{
  "activation": "swiglu",
  "norm_eps": 1e-05,
  "bias": "none",
  "init": "normal",
  "beta1": 0.9,
  "schedule": "wsd",
  "final_lr_fraction": 0.0,
  "steps": 4485
}
MLP neurons of a small language model. Each row is named by its layer, matrix (gate and up: input weights; down: output weights) and neuron, and shows model dimensions 32-127. Each number is 500 + 40 x the weight over its row's rms, rounded and kept within 0 to 999. Numbers have three digits each. A neuron's up and down rows have the sign that makes its largest values positive.
A block is one neuron, or neurons of one layer that tend to fire together. After each block is what it responds to, as a language model described it from the Wikipedia text at the highest values.

L6.gate365:549508512522523541441558484468460492473407497476488453421520465449539454512432461463538530551526569469504496470503463535490472532506444508466525521524545523503508456479432476543528501485462450497533474523508485520507467494563536537548563566543499521487461482475467521567502490494481489530
L6.up365:458520436598467478545488424478492600458622438529483500453604506480466485500558483506510395565470522505446432445481458472539493533441494444501454503548581515527499516497447533496533478518431484485521466505531483605533460464517469495520588482524500530526484511514501534563493448564576573518
L6.down365:450491443435453515497527492485545508456511535531452502493538466471420535529475532472551486548477472516482549540547425593476417467555483472507458481529529482493536475549483443523526470504472480491493481437508508478487488513556503455506463506524518518521442491499506472509461449552544483551
Description: Digits in sports stats. Single digits inside numbers in sports and statistics tables, mostly the digit right after a thousands comma (8,756; 19,621) or in scores (6–4, 3–2), plus occasional words like goal.

L2.gate237:546491519576505506498468552582435451498485522389463508472560568480486404530528458467549517483557516500513517471416509571504503548479521477508502471518490458466521447536569494530571537513467505534505567562447535414457533478520485535529496484474492487536467411459488485454472599536550492501
L2.up237:534501487534549519534537501457554481476565536413501564488458568576471497477487456508537467567478555479435542531463479540485504578454525538513525479519493494492585444553519468494406525510523460514451558462475498504582520466497525538524483435512536409532543514461469595484467510517552569459
L2.down237:488469510513506560498528476482525470516521492529488502550490471535510550489461574499391529519521471510448478533526488463521473532491476461533445484511436507484466452458517483392449476531558478479435458491477547511484478515462506534486547466482553421462556553535507546511490533585569477527
L2.gate415:444548547585516567543546559448536521490471510518425407482497475525499540526493469488510524477463533491531482520491467496517548540485535498509527503493578542513458534517572452516377524487522552520556555555479498493547498550541512508503450461492504455462442480510472482501488469499519473548
L2.up415:487553485508484540446524505519479512487524537437484573560521509487476551494435548496571518503499592479559513457482433531450516485504537510510542489472463489520521537453511449529472481470521532544536482515445479469478514530420548507447487523492495529515484488485514499571392521559496495455
L2.down415:496473467442505467530482505462458454602459521516476501500558520503536446475477530473561543459483507474452452467509557509583547517441466491486474538501471443519500522454500480534508458498522510541540441460399570453537593573486423536564462473496448488565448458540513438496560523510518545503
L2.gate423:512527385504505522562519556482514487480472504496441431473541442408440511487480533461481544548506490537424506496472493458547543528457478477461581538503532538436565469466516471483472507495468423458463507497485477461482524498459484475537507498448546508447537437413435496533472498510545480509
L2.up423:524463463494575529493476546504495500490440553511509411495491452503529572580445522470553513466513507541458504461458504567492472505560412494529483510542553486517496555559513473574503541438486519491510414603459551536435482544506611482457505494495554518531484478496443518571542490527485438520
L2.down423:517480533462516520504524504529525468437495535487493483532465528587566494443499582487567477533460493483543419501485493469470458533489509537451524544463534521529426486455538469471516581470515496521508478545484499545471486518527432514450476568588543451518450530527462557586501551566507493520
L2.gate574:528528469516460478416553515486477549489502481476477456488573484441581413465537449507547529448517482506488445478524469588505601551454544467470490492512536458427529435474495537540408459504509395441455499478478458556421474565559486477515490476546459513518471526494486516522435535527491498489
L2.up574:370497543502555486498478483562462500519526524497460499477531492520497492543491467506495484558494521447503479500486446466412549474524470527548501527522518496547484522519525485505515463560439504511558516514461502512502541463555580546494508536528521485515492479451361589475524504550529485506
L2.down574:519498485508476541448536487556493515465474599530466512533511449502543462503495533482507539524464485457483506505499556503470452423495501383494473521499510461455452506410411472558483561485542554483504538541529453550486529515567402504505578455455494506523495551463507519467543518498595531551
Description: Mid-word vowel-rime piece. Word-internal chunk with the vowel and closing consonants after an opening consonant cluster like sh, st, cl, B, e.g. sh-ock, cl-ock, St-re-ets, tr-ou-ble.

L6.gate351:557514505456552466530436510448462437457522493529512480437516497459460389521503518566477458490470548492461527512484483502450541478428575481478477543434507461524507463439527488601455507472409475511497606560504452500512537443487486458546474534536488551524461481445514578534435520510550498494
L6.up351:521526505521470587516528544526445446441531515490439529464455462484466419616497469515562552501481527525593495509494482495417566506551591551434577505518567532516547472469483492518493521512486485461585539464503481477461568495446487486439497492471560516528527568537513513496472482573569503474
L6.down351:469433511544544481539413481481497462549487426451561468487551483461467542542531505504460419535514507462445492458521527559511465533486573509475477560471443499455562478533479503556515458534466433439537571507492597500504483531400476522455509509469519493509576537523482480529469454480560575512
Description: Words inside titles. Capitalized words or word pieces in the middle of titles of songs, albums, books, shows or bands, e.g. Doors Down, Santa Claus Is Back, Today's Man.

L3.gate107:445550463477546560452553521464455528457444560468440516534516552454448426447495505508546496508437522461507464455521555510449464429470529517529598475489553535386452553513566484499494495454485440482515493523517459552469487472495494544516483507489483461452481466482509581546486436524514471531
L3.up107:521465594492525499531526533496547496528575565546472481495533493503457550498564553439558468512412493494506474512508544511417558440549499486479492512520487462503533490531481476455482562476463425496496450471547535532524511468457527540441534511550558439432427509526527542568480546503538491632
L3.down107:513560540471459503566490461520518528497458465586493481468553504479585517558484509486542506460502475518491439593432444539516482462465499526461476512545467489528468473499535500457509525490430521478490428455509487492486570567473480561515525437519501533509455506512510543584453452513482494517
L3.gate167:546437474517536491411517478556459500447521513541510448456551487463458509536486526435482499491501407412593506511541487432484517441459536487407474613460538534498487528485464538527488523555466565530474488508319549539479454460487505546567462502514496482516535456589487477484539538538453521527
L3.up167:581446465447531514501488460413575468521488530448501518564542507463452529552488507530504559527517521461492450485539549484495468561578484529453519473454513505511487442530561463538484533466508528513464511497546517457461516521522454512478407486426540524611522537455540477574420467495507511472
L3.down167:465539547627498515487513544501409471510476464558480474494563468472573453520454478524450486474548519482501501482501472505464467515490416458522418459433483493471503508452486513534503487463509509430481502667548482477546556499513478513493520521553523453527457603437466501544458492566521545455
L3.gate211:506432493549529517502565447514535497468490541488490452463578523480532522489506540526462453522518522445464527510516535430506478522475489547465499570510564543527456496548525507489510543486447505512486438464505490472521569513555509524484453451503499457530567488514537541453588502465471490559
L3.up211:574504418534554524532479521502447449432482523422468527478594532464556446556431495451516438485503542496490621459451494494562496568488535498458516536536550418466464473539559424535469541540449499491505467491541530433500513531531511428499491488522528564469517496478453507537484498475570419516
L3.down211:487429467578444506494529498542567476500460523530478441460471505425539493520523521489490480435538517471460432541518488443467527483496499507427493487506510435592520537504490507577480510542561438548520532415525442525516462533548468482543483558496480470493486473523457547559509447519515431563
L3.gate593:548520444497538480474554510488571549498430534479431483488563509484491394476478560538513530532464488493495601463553443523524495482524522536478469517500465480596547509496504420527521543562528473442484561465439551510474468543480582559541496535530587466537504518480566462543499541448544542548
L3.up593:530434499455519470440525411552499440499551573465454482494450518464504511511478459463486522494508482507421449390572511501438529490562545520559493509455455485482494510469486594560537522465473470491420432448465552449486443427533489511428458435459456471504495478470538538499526492439533477526
L3.down593:471503464451508538510453556559455555508529484561504506485554503499519507504522502482458474548456489466541445525528500575551499576434517475479493503462504474584544512486444534514469451418516516487508481506450536431446464458494528452536489569446492471538504485493568503464563478485509472451
Description: Mid-word pieces and digits. Second-piece word fragments (res-ort, occas-ionally, clos-ely), digits after a thousands comma like 4,6, and table-header abbreviations such as Pld and FT%.

L3.gate515:482435439533474545554536464488516600474479485499452431467463407544496441396494531509469528517509542416478489435487476535491434630478500595467466515519531536571489518584501541512536552492546535431503456509474489507462555591466493515517496446549515518520524499507492444460495519553504499515
L3.up515:467473522468466459437542496427457472460539482510500505520530573571434496489435540509505403445530523589475434464528497501475540499535529491555512532520495541514461498500370515523478450532499497552539505547494514581484467484467531481430476457541465508532505451525512523474468434436430504507
L3.down515:494498540550566537444526499560520524505451449492425451499456436498523504541526578583525522512517514468505521580502545491559466544506572483508495440518407490533471430470458470490540508559542498416532443476482535421483579516569545475535472555528545438444492547504519532502480530549500555544
L3.gate590:482620463498520529546541571522492396483478477508513414507538582432478460473512516499517520524525548507495478477498466537498437620517437425490508521515519476501459532485465543473508525469540587495511556584438465573485461477439445503484548459427533456493531469548517539486501508421483495491
L3.up590:510485462480512530466516449545521537501518533424575531454527528482439450436466515473534557485502473475468522456448503506532485516505518510478468521488555436455510532591441393505479497483551523556491480472513550463503563520438503522474459486569440510494502425477531498513569522493442545565
L3.down590:476475425514511455504503439396482495563496500485514484532548624477472579559541469534572509514494474510437615556508494506444471514540517580486445510493451495485544503563593508500525472569492511466471530411508553470476468529506521409468536514520466591540509469419390498511468511545494526481
L3.gate620:543483496472545461511494480537478498431458436523488451474458475515492469481433498485498489457539476522464481489509500539518512584481469505550520503461584435495487481541485475509549507529434615475533496522405556428530513452540516551544634499573482569476495495566502494476568489480430535481
L3.up620:494527516504522469537571494502535544486504473537522479467432543518480498481542453547588515488501563502552452444563504516411528472529467496425468512583448542437510541573403547511509571475564510442492500453496563458485486465536471555549535477571436494506622473470501491526487473476457558494
L3.down620:470490475527436492476427488554538515563498492505541508529482491562455480488518494513486555497545458481460504430479613512449450419500486430491501606498481599496542529474532481577501507502467448458487419458567536536505482489457541438537524462514467495364520550530475496518454479530509482445
L3.gate674:485508453467497500524498456502517572565591501489473552525562571496505445513428590475512557483478505511482520485562547386517503529517408451476539562453544605530500501477506500511500509506482440465522485478466481525499540532443510482485489450516492544483486525501480553503530510454500500565
L3.up674:491459441511599501450486454454507451527458437458512505471565458522504515551550494475528481475495567433538489520466470485509541516482554582507501488534502473535574462564523551453538508448455527522475458522455474551546528539527493481516487511472563493526517478505449538481536457601521550520
L3.down674:525451520540405505477467499497551467457511521533533549506480495526486517539512481516530427522506501507471500509440560536514499511481427505478457467504537433479464526475535461471467571557451506486486462509483526462482532485536546486503531489582523407474449538412473494485473549514510511450
Description: Mid-word name fragments. Second word-piece right after a short opening piece, mostly in foreign names and rare words in tables and lists, e.g. Hø-y-re, Cheb-il, Bar-u-ah.

L3.gate205:545432472529473481503431581485514540467435425447538522437476522472465448492514497561492501517462492549510471455474522510525460515535532594486567494465579515548530466476514486505469536551395550544485571488387545490523485543437519559497462532544549545463448471472567494477510565515481512525
L3.up205:541496508435411646584543445476544541491500511484506480477508488534535482565508485515478479476521426534471462515533505546446488535429492480458505513477457490475546451525477530481545515486457539466541562564502463477446536462504432476501488525509442436445476525451467451584496461489484556490
L3.down205:459458574634508463471535514486530468505495515495513530486476510443542510556497619500555525493522421434517562503529528490472474525506500459498508511498533534511427492530520526552515557455500526482545465456468466486551495542440526543542461448529537463528547464499489509512556520544466519510
L3.gate383:514492515561531468454546598477571429463522499489491450562486493592498506567411513535498498482509502545489420493547477518542470494483475506545590566436500535524542471468488481482463456442518545485492568502467544520489530537533496562534463480569553441535425517548480517508471487498551424487
L3.up383:570526526481528512523473501483572524513497515429510491505434541537483602514483544470568531540573527503528527470463510535494478519491465512447481491533494473582485480467416495489518500410395563460474557477516505537554496461466532633468482517536506478483487508524460477454496506497447507536
L3.down383:532496530481502502496462476518579572476517592532453458470436454512543504499506463561556506466503487542552455476482563462458509476491508495485465499565468507424532509480502403491482533565514526432497480406543449464535511559433538532455493543447598459489467444514481558480501496515553526521
L3.gate440:557535505474451538533432515492395525442461549498506500490516544519433485515479480454491528555526511599469497495517446472528454483550549475487589495455480507506546545511447416472515489458488421484500562548507533513540502530487513470527506558553506498520452524510475529521519462438470479506
L3.up440:505473475503455449453482522434434467394483531512463441486511507536502566537526451510528540503496561510567484522447488515502470485501510531424560514499504450485546482470475456439558570444386473471535609580448472504510538542533492525474536573528568503472512485500501424537434522481493480524
L3.down440:503513561539532514494544569451589533502530532456563469471489431474543517512553524512479533556544471522524546490553515544447509454488467489512455500456465534458524517542461513511556525477478512488533460509518549533552473532521496491565511427500508503548493497501465539474528389477506549494
L3.gate652:515514433444484477557393521502506484526541509453472548441508463472432486543431462465469541484568453462502517480568570603453481442535473520492511453474511508530538493484472533494505463524526553542531547552457460486515485564448513526560430468579510502532505513578533545517453487471488516542
L3.up652:573451529468475455468443438507543518507542498549506560481521543504467540443486517504500533490505368495540530452472430480552471489474561529551478560503492560481523483588521437462562486503547446555500497394505551505529528535529441495529532475463621511522522438465578528466520471430459513509
L3.down652:535491471469490510454473572437495507464451592558517540594483506499559538536471516453515488528533479473464489491531543477450513490428466473561480467379463473553448488515508607446475497533483471439510470447476426521520519546538496482518562541530393549495429455490485500468424534546543438512
Description: Later words in proper names. Capitalized word or word-piece starting a later word of a multiword proper name, often R: Civil Rights, Puerto Rican, International Space Station, New York City.

L2.gate189:444467576548541414471538484457506573482493435491505492615542495408484500507432465453463478511513448466607495463433479519440487517438483486509525544426507537538547491431468513500420473445468519509460530502432459517448421504524533484492483489435495550500546445489468454516508539514551531489
L2.up189:504486496476536511509484559554589410544454483473428514498493497471392517552499484547510479524522416502572437492512515545593500486584501498453531516520437511459449519472472448503486500513486471451528538499505425500469525505524515411500544507482529538473491517461417494552520480492481434491
L2.down189:541506548533480494545473533436503513568525452545468474471484495499521472502527473517462497507510459566446498518530532556536473503538486463557494477510506512482553447539555474476464544470586497477476543434416497451444515491549527468542448437465516468525509519483492491546478484512529507510
L2.gate194:450459432558517493540502524542532519415447562464444454515592483546562543511541488492463447567496453456490501488451623488489440475553494434468508530460492472514509540400445587513546483484482490578497512445488487513483513478522447520494514477530396501470463444511498481502560519507504484539
L2.up194:518448546430531570438511488521499461522479579533571507540529521502532465558477539481489493479471533517576534475538519499563494525501532534412519416499462503615489538611500511535528558476470482442544504483491544503466497509527478560485507444454484516495515560500518520438563544468464554523
L2.down194:530451465439564535531469475508535529476442531548464464465472476485515511482611613473507505482546530488541473543461514510573522481529474471613498482474522481423446509483556511470520520458477471470526450558462481503465504571522468446534463473471545579546518531415502514527477453493498484477
L2.gate385:485502543518444440506515489573495479527527587482509485574516563543483545482481493479506485496510522497427471453437500425556570475527453519515497439499531515533433527502489523492531540520502518413459544492427445510457536511381451504500531517484502455557515438477510500482559558427530475468
L2.up385:503554537483466505459478527577483483490498529476552534519512554408543512616466440493501480471564603599552423447470463493479458493476441502473463470497429454508458513530509500527450529510516568482450546455445530501493442386496550486482479502551492565472542484562532556531525569531542471502
L2.down385:600550504533470547477533498471519509456500478589475450507457498526467538465565534507514468504495477506552475531443513546493546531538462530512523560625500506493400555447518500533418571482510498481605477548496516517520526485553488506535523527525478570563495552527529474489551514538508494486
L2.gate678:501480475561538548444454432474501460518491486538530561519490489454577456506479470464553531427520485466548460480472481468517500486445549586460472529461460508476539558481569503507459520500482507450518530484501452377476589471543554474440536493444454437501479506540460470521589433525454450436
L2.up678:447481458397426484525537506512483459514541425485469468537484480460449491435474461498512609481512493495461508502534440496522495487444420505453536530454468527528555520573506483489404516477520481478475517553497526474438508493493444485538510462491449474482487563443490486494560543556472468484
L2.down678:442487528490465472560556559508443526453477423471445547552507433557499579515499492541524520515509501445522441492493540564519475488518480456555519457498448504511489480498495486532503503459533518536452493529478496547532520406506545495453428426521485529429554482444533483452435586492472446505
Description: Article-start title marker. The "=" that opens a new article title right after an infobox list ends, e.g. "= Emeline King", "= Kabosu"; also scattered word-initial fragments ("co", "dif").

L6.gate608:459454513522512456464510499489592456435487524483610533511445520507434463452595476464461503437429542477511494517520492474500553519486539438533468551548535543503497464530438506472532524461505486498541555500467472487494463475534527471541553494551556523551542481604492476541464504400506514500
L6.up608:536480536515569414435474489448514390521467448462518551546531490540480443441482435532475490458509456462480450569505570496447531527504521519484501513477507503484505448509416597477443451515512520480483503418487491472578505498568467515525409461506523571470526468459503501455479480501531430457
L6.down608:527503438471508549550548489532583524526488570479470524427465476479512417537505479607473493499576480457517472520516488465523438528510534538497485587541493474503533504465484489513453493449447521487516472546528516478485502530473480470576503491497545443468459530505497514441590506515510518528
Description: Mixed fragments and table cells. Blank cells after a pipe in election or sports tables, mid-word fragments (squad-r-ons, App-l-ied, Box-sc-ore), and "is"/"was" after a subject or pronoun.

L2.gate114:529450525518469450485497448427486498507445496564463512496583592460521473548504473502491503519543573521463483519562550501567497493486490508533494498498458576469451509504472502491482512557518512429532483488541463525424461499531455422496586515524465530499554546459474549556542534557490501490
L2.up114:491456453449449518475433472520525534443477418499526533541469544494560452478428478489494480479531546510483540485497529539493522514497490517524437513473501507484500450507511487452442460506526487470488496524537500483538474523535447412511517517544507524519522577536461441556548458529561560420
L2.down114:515524441499525547539461469500506460471511510483472462508517514459512436504493502509579446550486484512496570509498476555462496445489531494437511495505515526547459460471519512533451480494545464531488495554573537448504430564469584409457463516541496553454467502508513446560488523514500482460
L2.gate262:552477433534505457534599533474496449558424538568581447480479592431473479558529520468511543514514587415501463485560533503490529496536534502413492437482541548479484552524493494446557545509482499509511499511482488449535506521422455443494464490474494503490450576481537504464562445411496453512
L2.up262:468569543439526463492483521509491514458479544491435475508502485406545517496483519519512536492552509502507542537494538463515520454588499493497474456464509404561485516530561433446507503522614525514537539443520497458485468506510502503481489458417524535462583431538500542517495508459545497507
L2.down262:484460520567540479527480466509526438515444448493461540487532541483553448487506537474483488447525495513446533468455481535440496422555501489540539488476476435456447428456563584483456459481486530518547538522528467555383492537461516522484465497546488487493474480535539456521471451519446432437
L2.gate464:505514433512566463488446546505523497567575551487538521561431492470509468457495471498432533496542572438491500525500480489462448464497596553512619513487513478523497510502502475441509463432574458497548455400517495463515545501540485466505522531469500502516546452545501536462521511485512517534
L2.up464:476402508504549423585518520456495517552465546547522481517523469496478517578558482458482523477522500502472487535537547487501470456512531547441555486576536489506456488506511533497478605469495491539496439509493500518442542486521488485502466558520505473442510485429474525481547394454511528515
L2.down464:514547462492510578434485424511482513412543504568462553417449544509502437512555523401487535511524490505560507440513481434396510531444490390460570545455449470566467491585485515440554491526501473456505503489526476501446505527499542511520461484492484528446572504513481501540517476529504445450
L2.gate662:505497452541580506499538552480501522496522495472570562469449593457484607498561517485561447489602558467596448531525499502470466509525491465547548521535454535497523452528514437527475505535449481518533532519521459461512516470506519535501583545514488467410519474566520475520460443463445486474
L2.up662:532528551568493457455565525517493471474477475430501495480468488481485512508449512492524552548505513450492466481561534489458556457578483523475555553520482513571476518561521458566528472554549529534552491483506477450462538457537472543504539540528486591500498478451522519457488522494455537541
L2.down662:525512473486515526515496474507473467513497515506436503517480449459506552483443431536496497520484497410547513563466565499483476521485536482444525421511523524579510542497533471518516555530490561490456524498508473431455585482525510481480507557479534581503433424541499490511454560547476556528
Description: Digits after thousands comma. The first digit after a thousands comma in large numbers such as vote totals, prize money and stats (229,856, 5,060), plus scattered word pieces like high, new.